python train.py --num_hidden_layers=8 --hidden_size=448 --num_attention_heads=7 --num_key_value_heads=7 --head_dim=64 --intermediate_size=1792 --vocab_size=2542 --hidden_act="squared_relu" --norm="rmsnorm" --norm_place="pre" --norm_eps=1e-05 --positions="rope" --rope_theta=10000.0 --rope_fraction=1.0 --qk_norm=true --attn_scale=0.147 --bias="none" --tie_word_embeddings=false --parallel_block=false --extras=["capped logits"] --init="orth" --init_std_qkv=0.0245 --init_std_o=0.0 --init_std_up=0.0245 --init_std_down=0.0 --optimizer="muon_variant" --learning_rate=0.00129 --lr_mult_down=2.0 --lr_head=0.00456 --max_grad_norm=0.5 --warmup_steps=0 --schedule="wsd" --decay_fraction=0.333 --decay_shape="sqrt" --final_lr_fraction=0.0 --batch_tokens=131072 --max_seq_len=2048 --doc_mask=false --train_tokens=620500000 --max_steps=4735 --dataset="wikipedia_en"
MLP neurons of a small language model. Each row is named by its layer, matrix (up: input weights) and neuron, and shows model dimensions 149-297. Each number is 500 + 50 x the weight over its row's rms, rounded and kept within 0 to 999. Numbers have three digits each.
A block is one neuron, or neurons of one layer that tend to fire together. Before each block is what it responds to, as a language model described it from the Wikipedia text at the highest values.

Short opening fragments of a word split into pieces, often in foreign titles and names, like g(ourd), a(u), l(es), al(though).
L5.up209:534527536485466529514489480499448499523558543503529505408500506540431503518558478494406406519474446464558529576546498559473536605441566515445482466514548436557518534520497464431571454448444513474439537492428474474500554420564420491453496502460501526480525555520485403450585561483468581563587555522407571550536566458543506511490465517514450469454482533477386575518501533557473513443531521515483549543510468471556494516548513506554457486482435433557
L5.up302:522486524499484505457410517551470524426501504491460412466512584483472447476484518481399481487549446578498575488490449521513508461467501467447522504487487448536406598542464616458488458524496487545502416506449344496486436498420470566623548442469447574560513515433494420412531492507494458430551556533486503487472495399587585486523492574456497461420534559504436418481500536459480502458456434529455580479524476504475511528416473508576453502481565457487
L5.up387:521480471480513515480442606584485649470431534523444462487553498479459524478498560539495380463498469429524601471454482469595494481480540437481473554507617478417546516512535493588516424504427517455463527568447448487484511528535456604378454482588520539475522636464530469495560506578492495564460507505522529494481516463562491466445454441487473512443438592589523513499490481531380488494502449479501404594558449481454470526516555518576511473441604471407
L5.up579:552427564487407581540466471481476463469479521404492484485497507488372408400487540581476460566501465594447468543471460565465531509571522458491498502568493477512469526539494580483518394489590579514543485554492524511441538525513575546509543453545530587547529464555503497439435487475532470426619511484466442435573503627432473559513562520482537410537465455497453557501498536576537496450445496478455508501503519441508482513403476535598479554531439480487
L5.up794:509456442427515491440490447416556512470478465510411534485409509555475476455486526449535527543452450540493559616503504529475518522520523498465511463462446462555544611520421688514540474379511497506531475538558478500471485474490429591501585470470486588447452503479466473493538485422519484386584598621515502481465551478520541566488478542518558485470473520557494575548530474573489494478511585516440493401429462445493464505456426448512507496583556508493
L5.up1125:441494516522527466527529417553474462510506516534514553515526517506434459469453573519462585534493455498547523518474549460571520417523533473517439557528461459499476483525504525612464494507394545546518518542433379534491470439498466568515461542556469540534459504529523527370537529520561480478633531538504510450469512566441496471553556469542515589623564433512506500493556499438506538541468381516409525507445508567454457512576500490424506529569451529547
L5.up1479:584456484455424429453556527441501536459492489436384482500441520634531510457460508539585425513589469626451519540453476496598504464540503410409533502517474423518470586480542480500564484474519519477554458543544483455461479539549447559477488409527393580494489384475436522479499564471512416395588540403477477526493502518447526511545482467533552512490405519514470541493564461455478489514489486501459490457563565472502507430468500423568482459562499444524
L5.up1504:486457431543489569491423461468482526475602498470516430419584444563475590434496546448588632434506523474563498506453547545457525450587590547505493494473477495502554600473500476513460580605585452514514510497484489480533546411505510492484477427549462544541534499530504434453615578556454548518398435488462580494532523396515576549407466407487550475466530394527501486520507589527508570469535454459470537482416493463430549513523545429520538402586511529465

Mid-word pieces and list dashes in education and career text, e.g. de in degree, the D in PhD, dash before Thesis.
L4.up53:569465530481420551546458551502476553533509566470461467504498528459510469541501517397379488538519538512381529563524469464540561426507434503558482567494618546484535536484521585510465436547535482589450482469570449502533521440516508500557525505509481470490401554517393529399581466484466519545516527515527473418469588466461601463486470477519510646472411452496511494521476568504528491473515511484538557613485509546462434480432502547452471439527596393456
L4.up117:543424485526465454515464526461464421511524476487507521440444508566467436545460522514531454473502499505517513514444396494534538477496553490492526516540513458565621591432452522453545420505510525459547471458604423514491519495473622529508557460568499490481580474529500519457542444590469472561454492463528525435474488499637511560515485530538425478574525388474509585491530512493514597483505550482444508464548535452454503542456504512544592514562594522573
L4.up720:572491574513543499475511515514526512478464530466578527473460508524515538438494524513571488545515464517458471571551502506411427503528467527504466537589484465516582466484547570573466401477504602558534492536467448522483444482490571452427467507468449523486539515472500503582481402442507504407512507457498417519422479554627508445485480523397546512563609553500560524494494494406461610421443471478479455517549502466518463502524491459507424520506473457487
L4.up760:462458577419509461492440542520491521480575605482540449455604385504476556544522568465501504529431459487576470550434434494446459526485488485488449555536547499537558564515493506403462436675490551496482478542504441589389491445521466513570410534537494549559444447509440509509554532515518382526578529492466442614426510524510522488588519540428509483428585507495465508499496567498466507524456528511478512526440446475466515536473515467443474586459560550469
L4.up823:508491570406484402580534509410475483509545498556565514491461354545487546506512486489478469505612525507506478527525454538463573471391497488478523469526511450518523495436490478506536425512449522480515412498484436459535549452545528459546470437568499552535523454548500525467478442540635451486570571357470572529493487622488466517525539464468505514601480481468595475492527581519465451491471522552542435480496542488460466467527554461505520458504600555481
L4.up1055:476518608537488512533519661518570501469471568546467545498480483569519480526548505413457478554534556436448447576498520583583505436492509468498527446620468527581616460478488500459525478480481510574552501505534472470481504472452488469564481458523470518458532484420492450391453468487520541548540624487421456456515571505488539511494516597481458425598505458501507511539450529514472516539526496510503553526588538501391558475512500559584463542475545533572
L4.up1177:385587605455511489442482495519516562361543481459479477542460420527510463388533490477509484514484524479460496537598442570452539455420481513445485563502526446470619521445550628458602470539512501501521520538511440473435440460506525460514496465538446542457530490489473450476554442553487439502357489430482513406519610486569503524489395467548487514537601481458530553443462556563545562547445530467520439439423402558476540485541439502505546508545531484530
L4.up1565:446431531605419466571498446498499528538389606486516488488491466565446498521494472527494454578414512511446517546496442361422447450502489470512547473493473520493450493482510480499486450538496522565505583502465481490561569586527555452379479476544589496482515444481514445507583527418466456455521588435479403494484496445462557529436451497591389466407405536545467543510477524599460513550484548537551437539436533531453590478509442469541507556430494544527

Short first fragments of a word split into pieces, right after an article or preposition in titles and place names, often French or Spanish: Le d(éfi), La v(ida), San D(iego), Notre D(ame).
L4.up280:489485501467486490500404477516395528514524470501559571494413518465443461490463483492457573624451547561659487593538539442511603491414492380418556501528591464498493490529509560486431409538593482490560474546577466486529550463510487565478534497532442492497564478474559473447433584559419520493551533496547555486477539554548567414425546460573528558453499457524515545427500443441449499539561463449433491424461509585576560444432514507528483505509545462488
L4.up416:463415513417419543486523514502422524484589513504576523413471451542389511495479609541462464592450467534574564481403549557508519480551514539457484488564487482469486544545523543402533405417468527500488415511445463476470442439542419469469431509517475545479505460605472546457628494541483461513565443551428499475543479581480454521509530492477546532513460485520523556522524478529523547515500463540515551408561479368508477444484542361484472584485543539480
L4.up528:516588550516521415521409503563430451559481533561526549484505401491444462533534521463493573423472460572625526457562431509495424521457521509382536445530498556509495475508428488478460596441539592505433574593475443459500544446522477476446586509513484486558516540563434449517470466430520517483454477503492590435516508570510513511464512509531514420485499422512494532499511427417510390479577418359424543549516599489524507488493518530476514505564508515578
L4.up842:490409531506500534509494463481462492460482493541518589408530465509426581534478529528502474466451477464485480536552472483535489458466517474430563508574370465517498529483485455569557595506445562550517496534507546533511503376477492513340511555538437585500431504455438467451592431557413512458509598506469512444525549481452537439449530536551459460504494434440425544458478556536479538518420520408349457437506388561452477478477524519573475451562525573534
L4.up871:533557467612530516427375525457492504483439490520454586571514475647483471500469558465420538509469472544499487549513438430579537527530510461508416466462563467447449524497476470492504557584611550546504489586575495489470418467504479462509516460511485499540468426433502435478609544557538522495529479590568507452482514505429551513438517526506524468497489456561480478536489514427477524519579494508459485448510469515422524448483507481564487518502512514505
L4.up932:615474505505454476457623491501424537516428544469498488467546434569390475539484540486585489546604511525501504534482525535475543489504521430470485522582467519552490523447490581376481455571485529512449358532498497523491462502480441557527479550521451527440469428550484495513457658483482527533579576396466501491492514520437465535471493477485568523456552440512518509607511446622566487497426443452529536487599498349500455409454482488520535530485513478487
L4.up1089:533442513541464572494467487511457471488441500548495517408488382561437493532559507424485534514507385557546495466532479470540454493508493414449534466497566451533493512529436535493484523388490564547499493583559437495484534488547413543523511567496448531496523445472499405524556582479513551498496526459550499434513453459429497489426547485510564424415463466592510550483524463546531530506439403471526562499515533436492432440454471496477502473485458478515
L4.up1213:502470541508454558479425445452447509491590450516488541439391497561492543555595540443543534547481432526534569468473403523470479439522572484462444430481503496492502536527508494511508495531508562487521527535462468469424557431543428454483511485451415588492574510544491474384566613557447636480447432535485510418462486450469479508500579556524508524515475446475504557514542493487531485469494460451451605391517472500516448471458414543534481485540552583595

Final digit of a year in birth–death spans and full dates, e.g. 1916 in (January 1, 1916 – …), plus table-cell | separators and "when" after a year.
L2.up795:510543533518535425409475550505500565436464517473579487553551487463452434500506516433469495540478475575449474397472534466512503485448519511504513546526485421566401511446557559589584505527515554468483398421439494480514473517488530503440494618461476512466405539443548451473500459438492493594568509434489438515472511584493569589516581432500458521498552414462476527541455538529546470456534494523435508537506526502441508372490503505506450441495526511450

Tokens that introduce a gloss or alternate name, often inside parentheses: the colon after "Japanese", "c." before dates, "lit.", and "known" in "known as".
L4.up152:490401477417464479451457527603402542438481402533479479453553469432589564583496524446507505454492494429558464589428507491514528571504475522546533472546498490438502479493463439470496480484435538483421486479389545511429508455554441486526586552552409533465544518498423451479482516429501456506607595562523522468423536495491505559561469504494510471553442507391529522524447430447530528470476496466461514498496517468514494536549575493448532459488552490508
L4.up334:438491558491536449494476478411445557463467522444490451588556410429480512482472526498525533491450441488444577505498520534594479516393483524454557590468527502432535446442555447603486583488518407524535465557475423559540488418521438500444534521371428517409560488459536459497515442531477517496475379550380496482514422475548455342578515551463499444399538500467529478423442551444540515514432466550467473486548504548520546493494527476400473494478438467544
L4.up705:577494541455500446406535401488506422466497499492557422384443538495456570535571523520397526567487457531595470461589512505525524540519485571448570570561491526413515455476541465501449546527614508534475506342459452442464463464505528546438477477423563487447546523452491447414418480484537516499511492503505532522492453462483548481506503487420544530566438508474460520431473524509509549554581505495510513477462538516483541478425484521481554469409568489512
L4.up710:437410402479553545492470495541436483407529403529507435428538564510440527498511533474577547574510504523529552516573529413484441562501510510529504602610484453412555544489535518526508537517554448507432610517495523413479550531434467393498467505473447530536501449379481474459514542479489581520522522465447488570502495491446465528496565505437519430507473424459521551489486543473545527492535476537473487509544498521504464505511470485470482491562613452501
L4.up1136:425457432514532465491505449494556433480443508419534584449549548507486591554475489541514413542452509593608557486528516538524423468543514530566525488535491532447510666526549474561472510483498511491526399467597442507507490608535475452605421468430511471524509522505526449447487551477500452512497531422457465581511521524593530536533476448486487395452436479583570470365523487579540541505557484448445501451502539502598454494449471504538480440423495444428
L4.up1468:450570514503485495560492384460530559535514495377482410457468471516435553519493527501462562475518495589646503542457410482437500506549507527475448473492445478457499481531461468484445531504501381493450461425498447509502407505486581480511462461364523480472505584568607452558513561492479532522419534543511495493493571586519400478484473493525447484482512451558614567479501537547538527472549461521451489523416536376432565486522501531538492499490512474497
L4.up1508:434511474538561461438463494575491478452513544393531447496500546494495446509591437510472454432481481478468514495554516485544579506543480481441570470512489437465474503558578531504597461555541458466502448482401528512427516448479435468509571508552543479554604608488454533385501446562482477541469428537457464534500561551433547559543474466565450504472532455453462560491509487504492600479556529475502482463443454480359421454494523514481541398462488480479
L4.up1552:487457458447551501479499525514475535401415360421492534470405443505543545505484481462527516419470490398490495466563533502580523567511489506450491487466546510442464568486511483511482519576503463506495512522542449491576440478494416468545547562460541489545556563505532451433524525499442554548492492541436556469456502436495574475495552565466461485499465431483533580489528412525466504536411497410414491483516585488445483444558470392582477481499528410502

Numbers and number words giving counts, such as 25 appearances, eight pieces, few; also word pieces finishing them, as in thirte-en, n-ine, hund-red.
L2.up597:471487462472483479634525498523533481492423428437446564529520405490431529386465454517537498416529476552542482577440472478408519565504485493557580497511499480552549440447459534467558484534465468447510523551492472546507494441488454530488478577430648554496589504433487515533532459529513470482489598555625498583523547556586477524484464535449583526468524524531564512467458530484445520387501556464604546489504499491617558447517529555494496499523445416562

Final word pieces that complete multi-token proper names (surnames, places, state codes), e.g. Garc-ia, Church-ill, Carbondale, I-L, right before a comma, table bar or verb.
L5.up32:528493483542481473495426454528456591528475455484571526437479472507587514472400513490441511493421418502570538528471502472519521459600597503458520573532441520514522414461434545514600494478500506421496440464477485473520503578534539502522479485517489510476406479506511525520507504484416454473555488534647473448445512537449510519510484503486534447502460554560562516474478444597571540509487487523537482484569460517534437442503501508508496508475476465479
L5.up262:528527450469611532519481594445413523507523477470527550516529554514493428454394553431509495472433427493484474502498435466548497555483504520456475539527517520444438501501526522542499478450485437489432480435522606398452461454558644429507470512417529508469409495493498495431565450510460500526429550524518561505587445496507449516511376494500480455465415457502554479509395463473456549540471490463402457485492449442471581574463443507548435461480438462522
L5.up338:562494652539434519544458530490560466520577482408511428443407498508457393514542525532515409447539497580541522550478441564477461512476487446486539463490573565474606517530481567488522406478525438540528484426469466535454552458467567412497472568509415403530448529473493544499541429541559465499544442498532536494480466521631446437491496495567509563443410468407467436456506483516563556425481522478511504528484517455592569489491444467497566497474584526578
L5.up602:412522491499539474537491464523463608456537475477488538561558634627482500481479496482491518536543497464429526515474403577607514511453450509439452508452465506458566460448503562473560506579494470467519473401445562410440564476492474651522449493468521511464475601468470453391473527540454480498545509519467503538596528547544478591560443427482457507533535441490513470512405472479453466556500470556497433539523426437490436486530503483571582456457434529493
L5.up754:505393625602490529525432580433531473455528500513527419569597494566482472512551525496563507551581422549480519515502522484534592503491473511482501514565505513387534505479451488399511477521487515513566482509487420511592439467598456494500533514483416527466461541547469361538512457491518446507491527560603523507431471415552503541552656548506489608555461531471543551504418418472461503543466502526499507483539498512432468567480528376500588419417613545569
L5.up1165:543541551531455499491524541467501481495519467517570487529449496518517416508488493506392455508477471473537531476431464566521572574548516500585473561430491458566482476483596488482473480538487445411646410566516510401512476548471434452549526596548447511547536466482483538405543527514473459470605467470515536357437468572514469497521508523581416533576579435519530458452511485524560434490519426512458513538510514500527610476447491528634570528506572472544
L5.up1335:517527454353434479446529472475528494547520506487556425542478548467460418538492457490485494538503525346424532485506445568623494419583530538497504481497577468578470473594566624479561508491475448419539442432440517380427535462472494562478449511506527442549495550484413493436487516532483521476470551460461561454591375535493468386546473520505471523524442485521527442472369543487442535539462464512458539453524487491522476439426407413532474475492442455475
L5.up1741:536482557489445435412515552549473493515518471518491507527526467543486519386400469455439487493504484474474496512482510682586469413496461586503499510461534514492605594544422511428523478618511435529552457486543534494542433468494446456534521496485514498547559438561597528516601467518526422499586622489503547495565345557568445500627408472557565485447463478488541513514469472463446374475590450452481435506512481547441490600485375499567502458414557495539

Opening words of a new paragraph or sentence, often split, that start a time or narrative transition: After, At, During, In, When.
L2.up1611:543445571596459399514436593379494469517488495469545499476623540526586543527564531483493561452513507519475500529476481474448516416462491437487598433495441450465559566522522486546524497511476578526557492487526508472444526490505459441509481413466498537475508532592462471494585408492505515517567525420466516458505488504587548490481609527530609422527479547442515457569446519443466383562494488523387434519496364564397534467473444473566590540442483498519

Final piece of an article's subject name, or the opening " (" right after it, before birth dates or native-language forms (Abdoun, Mirandola, "Yu and Mika" (Japanese)); weaker on scattered mid-word pieces.
L5.up455:435436546442458510493454628437440429469446472459570424462602585552543578490458476515490503349483504500555401448537496522513477568424438514527539483480463560480521530452504461508531476419583579507444455457497475444530472575512468519559483511446492456538480521474471396576563451439431554445494493462421491444509445456494516470410551507518572446541369506461474485507509562564535512471503520534467556554526460524456532564552464500486511480525569409574
L5.up756:554412424545486446578545394429532502459515433457539519470574535527505562503536544463419539447510542467451511529514411472470603595543504482512464542504497425538423551499425528560548495538487506490464492588508497520442418514400403559527569486502539456533444595449499454411534420499428431493567555511429479440486450605463522616486567537470467531529542432523477587518452486532516511494508489480467463467543564518394480589519432448589463449504472519493
L5.up952:486463529475570469652558520518501477420451471496573410586432450496478502565419496501458474603429488421480477592506499482439498558476485541456515422531391552505494570436575549437471400500544421534502501515490452482509363397488514514580486465418534479434558479431537513462494550558583453424502517426430562405548567566524538619607439493491436547502351355499602583520468446445515473573480507404447484458450445501426471559477406523535492515459532536586
L5.up1024:445532593562455383484430436498557432474464487569475565402565456518568549551463609433495520441493421539578545445467495520548454669482530557417596557469484389471487567661528476451487477498563488492493465532455454450533586493478388428577563495404398467488532598554580513520530487524495515540414419447462567478458566459539494511590507463508548561499464471461506537552494463526476509574548467494545513481460531522413442432474522428486515493529463512473
L5.up1037:472431489508526418511496582550470551445582485447443436561440516579497467562544490524542476400416442411439459552541499550510513554448528570492552476507382486480485668455508508454545459516458536418543502501522562476521543481572459476579459537487503574458509563557482477455549520564469455524498462492499579529569570418581539540554452466461453535417459395455506513439397533542445504428469397474411484474466563498442463523458441465496493483481512403461
L5.up1110:543489551495523441393534503411380455589529509519517472478410557498560495547504576502557494489491464474435539449477439594545470486527465558587598517538525461535557550459565495467537494437576490477497541396492486538492432437456497474432477434478409500597484515489482436442488469530452502576466501481445441424491556477546535508562484485467535515408424625467511514529552447584397647482442489419525476489519460499492483464466521400537445558440550457505
L5.up1180:444501488398524516465492472494470617451483492473406357425530446485454533487474451503544515498531523407408528443474532487551564529555484461540338509494466486515533497528545596397489484479484451511446450546485577479400521459577495441540514478532465553493459608463563502391555510457454472439486515446379477458493477518465541472560453526523580520520506461451508448493524521513518487439584480458448508526470549488492517424410460502461461498538459480556
L5.up1592:480418521560519506546532436482645407531508557477543507586534561584451524387435534519515561520516476488477551435487482474587454524517527578463504534527562413464496610457513478572541527524459557510456408483515484477502518617457396515564568532444441480513481583477573416511419457517554498505424397498458487524435427494536591509522574420493561459486520408503613477569412397496574492507535433506486499549512547470437480487531455511568525493475517521486

Digit or decimal-fraction tokens partway through a numeric value in stats and measurements, e.g. the .9 in 1.9 cm, .5 in 23.5 million, 8 in 119.787.
L5.up433:423494475572430471464527515513516462478465423482495619507433565570460503533462540535532437554462514461463618487545506525470584416529411425513477510509531519624551499412505527441476491528465486606612512543504497495413525501493495567441398495508529505528432515436432517550479532404455559488554579621486466581521568553457585438524569458510581421469506425466493472493432533545466506512484529445514521472444564506489594484500414537588453477426456569436
L5.up654:484437516554518475574454456543534494547515522450490487467437519465456475539442539495544521544505495511407447454465525450514558480483540518429555482503507469589456510516490511462572451532519595407514476487494509463462497485495483530497550579535592431399456522505504595551504494519473364481631487604443523699589506519536470541424552527560601482509505491555583419558506504468467418516518512457504454417508512514427577499612525399385514409490549523457
L5.up831:465459451513460564506590513588542532447489635454515477505492436440588527449397454496584448503485451555488496571410504475543494498457507443538536450560515485507503513535551449498517400484521504430436501467533443402447559563479484490483544550424534486540593506467506531535531469497529499449539533527470469523609483527543515410577490332394484592449445530498473430610559507524533464592486558577526473503419512477465445534529504510411465463545465534491
L5.up981:563493569495466498495487509540520500578468497526478479505561530458477418564466461493519425532500493579559435397522528476556481503501557440511408526522490443545488510561498431463496458650488489470500507469516498405541486517434574520580423456469637524558499480429467474475482536483540481578460423521557528382522589516565426473479524524537524372522511520512565487466439530504485427502489417490443456423559543569559530386475408508534542481510513492539
L5.up1020:507436564504507437544461501473509543466489519413543544461491497518539427452506472416524453456548492419476490545465579500616627475493496490512600533485533461443435450494471486434571519540504576571551506536506490553535532538508480483453439590495514533412518489506453581440464516561521502516412467510560538577565532404461456417490533500495591477556551516578455432513480518438539564457499536541480517529558511527477548537535418430416558466552495506461
L5.up1117:501412519522503534541484420494549418541483559564477527387507532526489383456473439528525475532466466590457528570412481562503637502490506530540535454509435463612463530534457502535510536527592510477566466554535527482520515515583579589438436563455590535471482496450456468443520477469446498513516504541518413528524609468538463474621453430561533480484551436551559490542500465621524517524536535437497453451578412538536460504453527517434556507567422440544
L5.up1729:459455428599502402513547486502514506510486564435595447510547495475430437535540545451523430582492424559562512508460448525498433573560573439401410533500512437550496548429556404551584548471445458476478537537412483324470513412502456546537547501480522596423479590488606522462496484517489524450544487478480575568503552476539437552445483545457503510595400402504502428483367445468469455467482562426541560484436520416492479429558510479462540496509563527477
L5.up1762:546521410622568449501543462533530535533458484409432476437533558499437503418481535563451536526554507423494462495596508492443551510465530454593588493486488450500552546488540470416431551466559517463467502458462515431552465485535562455392460468561479541464481412510512492484553603552475495562529453545501471469545495419547513507439551432420477416552541509505493522507541510494496464383561496511491460485549483486419531598590532448584490514518472463478

A single-letter "h"/"H" piece that starts a word split into pieces, often after quotes, hyphens or headings: "H|appy", "h|undreds", "H|onours".
L5.up44:524450440546459517510524469438584473433598533454451539496442598551553403490410471552447403523444457531633514539432565499568437457451489465536555477480491592396522486528498500477519474482525514493537474481590528474497627588483635559527483504475467447546471460464440548499430507498498603467440427568478441500445490449425546574483475496414555513562497450381542514472413491532577454541403489463500546496512550553574568421510552456511553391528531460494
L5.up73:462502481454482502474501546501549449508588507520407461533485469473504499522536603505475403512527508543507510493482527502458419500407505474398490475535553576492504487461492471483591512506509494434594455530519488427476510602480462504435443562504425483514470500480473532427503465434490534609469589541493533564448438456543448478414423435513506459432328528535470493512548454634508450518465512568506494470501421594519462475588518489426543468568486521499
L5.up330:491505472592510548512526522477502468417593502516465449535486538459505426445507438488496527526442426495511499557452484562481530523509452366455507520553540538468621539564484414441520480438455505508544477551525403460469502517500602486436508465605542596516495559424566443523431505511445573530429507518486567447501494579508477482462443504501427509481538464432490552521531571531489551574493581489488432564558489547526548491486464487517580432510555491567
L5.up511:484524541485486474391444487445572525494526509510458619475512598508480520435536575549485507513535538451553439549511527531500586520462530491476430489559425493491500385476502477438569530543539504473544502440537557495641400469477557491506507529449499537394522578540488586553503490501472479528469404442526596552511567521498526455546457514466437509401561520505508555498465471554532496601486537491408434623549503564477469391513523552451526512496529502474
L5.up813:530493554533552485520545586468562442516486499477421496421494408392526489543491409456526467510529486411485494532559580533547500488414528523404574468458529423440558499465497515405543578522430495453473458475516527461517482454551515481419478525492495560497498452547537473445520457483492534520433554493548508584487482474549506500478551416478496556377576387374434497453375492517549466389544536477439515574422356500523510468456521471429468485468558526561
L5.up863:528455519566495462537467503526501515484523467484481418477523459509437457507485439491469430510533498491533445469515478523492469550473547536493554469539414444343467514486581461480489466548458484556484474501465530403482525492537519459531516552476507434517509564520439575529595486561413436475438579424548499524454476491505486506494552551472474562418505490461473550373462572479506537486579485469497473536374457400437617450442488508549602503550526465518
L5.up886:485510539561551517433544492502516513454492642534477467492355536544491452537486455566424544506459565491479478433469472463528431518475522529513440559381456552476546515486524454537469424412540493576537411486500500495511445481513517535605451491463494505452473398475519491424439514442467537459373384505523508554503513602476493520484590577553436510557463475408517478486510526478493518474465540510504485473593500426500467523447476522526538515470459407507
L5.up1131:523447444474525442517495546538463542484499571490522460524540505483513469543541587493511532524516554376532445526524541480356465457545544472417566420512521536445539553483518553403514496518588462509557529444537511504420431518460469460533498574469507484522464557523519424507548487378500632472514561555528543626537477465512508575439491507442470436552427510449517514624402507511456509516469568529398475561416433494565507532471456444503507510468470461538

Short first fragment of a word split into pieces, mostly right after a hyphen in compounds like five-hit, three-hour, six-month; also inside names (Nagasawa, Shiho).
L2.up871:490451478478453426565533467533525469481571446507437425534450515476478461450497609508510443551480550494555588531631528506520440523529499557439497542441594494561475546393504500510619379467536499503446479489442537524536515519528558464491525495503452530485483542477576518517438495497545568462487484480499560532463465438490474497504447439514440452497473391418564498565524489558553622472534513548391518477494499501412531493522470426516487514575407516571

First digit or article opening a measurement, time or count after words like about, approximately, at, such as about a mile, 7:30, 1.9 cm.
L4.up79:549506446484512566488467474504542422540364523514531593441578385613490485433426474541521551497458447427417500535562497496597605568590419467387562537559598593547542581479513533435535514485519504530507541452533551532559464398375462514463498562524550536561553476438446536508537376489497529544505496497490424508606549461553450525473444544521566459510485443523543468617495505490554478496504512476486547497509424458492544497440540509481514481562550456511
L4.up162:501415465481533462549481468450413488456465552492548519463530503432450370517478456470506469474457528528518409469485529512497561426560555561544528438510464483461448550575559465486431415440542496569517460544617459583466585476449524470525567521609462449522417545528512494410511441597510478466442486560567479493430504404474461457583423477485542459573405473555536501504522568551501489540436523476472475521593471608420483533547552513464529496511490447524
L4.up292:472518491515564535453489504602594490353547568573495469561571399512517454443451427443488485506517516472489492490542511443527524485539500476532685453606490471535546516528633459518539508532550412493491440450526467506494493523473529443430436415514577540509475463455480514457441475528525404462558457567524583434528577523474421484465533460564532587418483528564467504563515450544619491521457528490504530458505370466414517452442432514429449423526467526563
L4.up789:464448569447468451410556483569506557420468551482490582437488485490505487550506444472480487522500522522520517475482516512513510487435500465540529430501507442563527547508524430548551516511614448520464448439548569525503550532473485548513457473486536526499497552371514420467371424398493469584453500519451557501425454536577540441443433492515532475451461567529475522564499463539492437408494490532521516443494497562555527515596481436524503472582519442480
L4.up991:529461452554387441502380509558519510474449500478530586321526568567439446545484539533535506478458523503458459476538487499525547467480477528431626477561573538484479598528489477526541487460510523463606491559498432500549473495493576516530494484511499488566540514494467520509418510542502474519454553508534465434533518459540558474477524514508552538495507490528517517531496483568496497300491543500549558477526557526483510463487445512469450502582587505512
L4.up994:547494534557509409560525528498498484461501522501502657474476512593495443525572460494536531533473484567467498524532523501520530492470445425488626491545561471538525577442533470403450412464588516558622423547496505580561515542542568461517554573465433459443519449505562470474534423509493452521457497507507490502471420470498516471488501462454533479475497463491415533565453564400543407464523495502455562548463549494541484566551505486427490493567533377588
L4.up1405:509404520558430412508434455512598443486493547573452554453488402486480502531479457454469517503483542443534480496588527619540469482433522602525552490588510503511418625521520461498404568590527393474557526509572485489392448463521467567519569556430574477547530563521552514593513535490481477444510518503519526519539439481565507475457469464570534577450446557454552394548554516446584489488540461449516497438601487567547475449534481421470494485535479455407
L4.up1779:504454441509314508576498413592513421478505480431507532525494412483427480530541480402476382491507491429501482541505533503614545500552591484532457491503578594457533538525587493539474530545504460461582426475445545487537433430556403482574564490517481474520581497382432499414441537469446508525544494491464529514437452530594522485487418453598572396519627526534553534537507584485527423402486385428480483437475448515502454493468555448500498436555593483427